Part of a small language model's weights.
Architecture: no position embeddings, biases, tied embeddings, ALiBi.
MLP neurons of a small language model. Each row is named by its layer, matrix (up: input weights; down: output weights) and neuron, and shows model dimensions 160-255. Each number is 500 + 40 x the weight over its row's rms, rounded and kept within 0 to 999. Numbers have three digits each.
After each neuron's rows, "fires before" lists the tokens most often just after its 100 highest values on Wikipedia text that the model never trained on; "fires on" lists the tokens most often at its 100 highest values on Wikipedia text that the model never trained on. A number after a token or word is its count.

L3.up799:459482513453529553504414480503539456598424487502453524464469502522497487457445518550463562470560449474540492494489437486467541508553520477514544510565601521547512555487466528506536489410473518532476433501506520527495498548458497543519492425482472553522452497443496493518531457441540503537
L3.down799:514468521539481573486536536472469498463543399543569491496569436511494509510583507464548501530474518546542508513467493502508467571486508495529480458516473513541533477490452535502449452492475479511476465510458514491467532537562503444481556598501439490477530542447529457466513516476512492512
fires before: " " 29, " L" 8, " Port" 5, " \"" 5, " Rep" 5, " Min" 4
fires on: " |" 100

L7.up420:502531431509509444545525444519560507550518537478478367589537599499487532554469461471548519566523541544583478552427543481420455521468554505553497462529440520582466567594516487524522546502493501482514487481530498490496432504487422465495541495495436524514448474526539502511496434483486550465
L7.down420:480510458551493511527504617516572462456538537444485532484537488528509519445489495473520490529554500561505471544444487520498482516471481512504432470474472536554547498541486518424476569470461567466486543527495539536496477511485469480578436480560466505504478487468554459484499450452491432500
fires before: "oup" 14, "and" 13, "ad" 12, "ound" 9, "ig" 5
fires on: " Gr" 39, " gr" 26, "r" 12, "gr" 10, " Br" 9

L10.up813:477535484479518493500477473498527538540461513464515552535502505584480470537458483491451448526428522538481496517528519509472477568461492575480483462505483562547549528478517463566437441516496490484486416520533402472463474555574551462486436529499402555524472497454482422535487502519520538526
L10.down813:485476493520526500495529463493444400468483507590433484551475543559497412516495469535572537489552397530486472507466475482530617489558492469519470497528494490530506476556527461465500550476471498450521544484474469524490465474506432519531506534461529505603475464551486482471522560448474536585
fires before: " " 58, "av" 6, "ind" 5
fires on: " December" 13, "h" 12, " July" 9, " August" 9, " November" 7, " k" 7

L10.up817:434525492458549535489436457472510528546463514482542485541508500619584456568526562502461495487483463562535533521547471504442511510515552515454470457516504556431477462512563502482459532541448554502435486395395531490561436498534502484493426536468416484496484467493462463501458507538494583438
L10.down817:507464565537486472507499452478478559520437497541539496549550535531429512502523512445440476495514489517493506517393494531567606475496512512583487587472534503560532564532448474514510555459472465552456546481483525432478506469482398454501583521503488536491509461515574432475502601491493512520
fires before: " " 74
fires on: " October" 20, " November" 16, " December" 13, "5" 7, " April" 7, " September" 5

L10.up133:455497511506502510502499427518467467563531547484460537493543402511460480483471501557490508555533487478492461564550434460452553504540539479568525516544494542519510478449489524506542466429584466480449428513536432565464487516515511453463544636522459535496484474502464484530472456497534466564
L10.down133:514484476479509609524465562489509482574565445497508474492458434450570548483489488494476480527614513579477496480476508521498486460437525500503448518466448507491535531493493498525462521509482499505482529476442451477496533571448489482511454391454600417447552464521519559517492543485534510465
fires before: " " 32, " C" 5, " L" 5, " U" 4, " M" 4
fires on: ":" 48, " |" 22, "=" 12

L10.up383:457496496559547504565510525538504517503472457472530449526501477535545496513470494544477530508583504543500533459479513506513434474437486421476565485487503433446429460526527508472482531523439491510504389478572468462469534416558556407466516539494469507500486505549482482551506544418511510516
L10.down383:527499485496501438470488590519508561512503478514449497474532570524475538481471457534525463489546553513522473420463553473461434447482498502467476452499555489468494555486510509462498513546523529530471493513515478468478519506406505510563440533481462525520515439546592507523526550420529483506
fires before: "ron" 14, "iv" 12, "ions" 9, "ric" 7, "or" 7, "r" 7
fires on: " act" 19, "ad" 13, " elect" 12, "duct" 10, "it" 9

L11.up624:507496539545509539550537528540525557512498452522415567608545524555517548563473486489493545516488594506465480521552451546453494480528483502507458507547468467508452502519493575453501450500593488491499494485508477426514540454515483492520478453550443479476557475457472476534515490587469502559
L11.down624:516560464536491481534467480470508432534480481537479491442489545554461562493479531553543461567477515523511530494447555523513531423452481507447450406512459516418412481512586461478505485536506503461539553446461498516442494447482502519516487451570499500503494516442608516476521509536486492477
fires before: "g" 16, "e" 14, "ad" 11, "f" 7, "es" 5, "ed" 5
fires on: " de" 16, " Le" 15, " con" 9, " De" 9, "te" 9, " F" 7

L11.up659:498484515513500536482537509497571484521486532567541487566445474495506477548544508463511486546498510446465470489392529502495528492470504488546527510538514501559478463508455531577504495542478489524481520502508560498501478469465554450419500562449484485558544551537466546548526506537474445626
L11.down659:483461478472547496508457521518450525513524531532516507497440509550491520451486445515487519458456475487523639473564502545503521462578481454485414513500507568510481496487517405438521460507498493579498536503508484498522495507494515532505428479586510496482443514512484554503443433457516551417
fires before: "s" 40, "in" 10, "ki" 5, "us" 4, "í" 4
fires on: "'" 40, "ru" 10, "u" 4, " Mart" 4

L7.up813:519493523502531475494508438553547496531461475467517538515476525583485473477519458425507519539492543537518511475512530501461500459565488472462494514425424511447510465532449519420488500449587440489472493554470501438456527438516443459424543483477491576540557549481470410551491416557567451541
L7.down813:424481500457499529451488464484501474547526560557452437520453516467500450496540478551517430468543471430457571492508608505511445439412471483503551558465548520483455499479451462475455463493483515473547442468500536506507511483496516497472521476497531491501537529505510465504520474487532557505
fires before: "s" 86
fires on: "'" 85, "ph" 5, "il" 4

L10.up505:481559537519506441567485476462415577491481516518467579576569477527431525444438485484479496511491460516529519524489495503486515493489553556514505428498520488489538514500519441519508556461537512493550542533490474427555461496518503463487512462530548508440474466459517518500471546520439510461
L10.down505:491629519398475492506519443514541496414476572506512499505470514465560478504538479540424471542526510503471466517585515447412509552464445463450568539474523522465569526532528486447453521469582439469491483510479484542511554471523547541504501502575506440494471533511530482469575431505491544531
fires before: "ad" 20, "ol" 13, "on" 7, "ict" 6, "i" 5
fires on: " v" 35, "qu" 16, "gr" 6, "v" 6, "r" 5, " gr" 4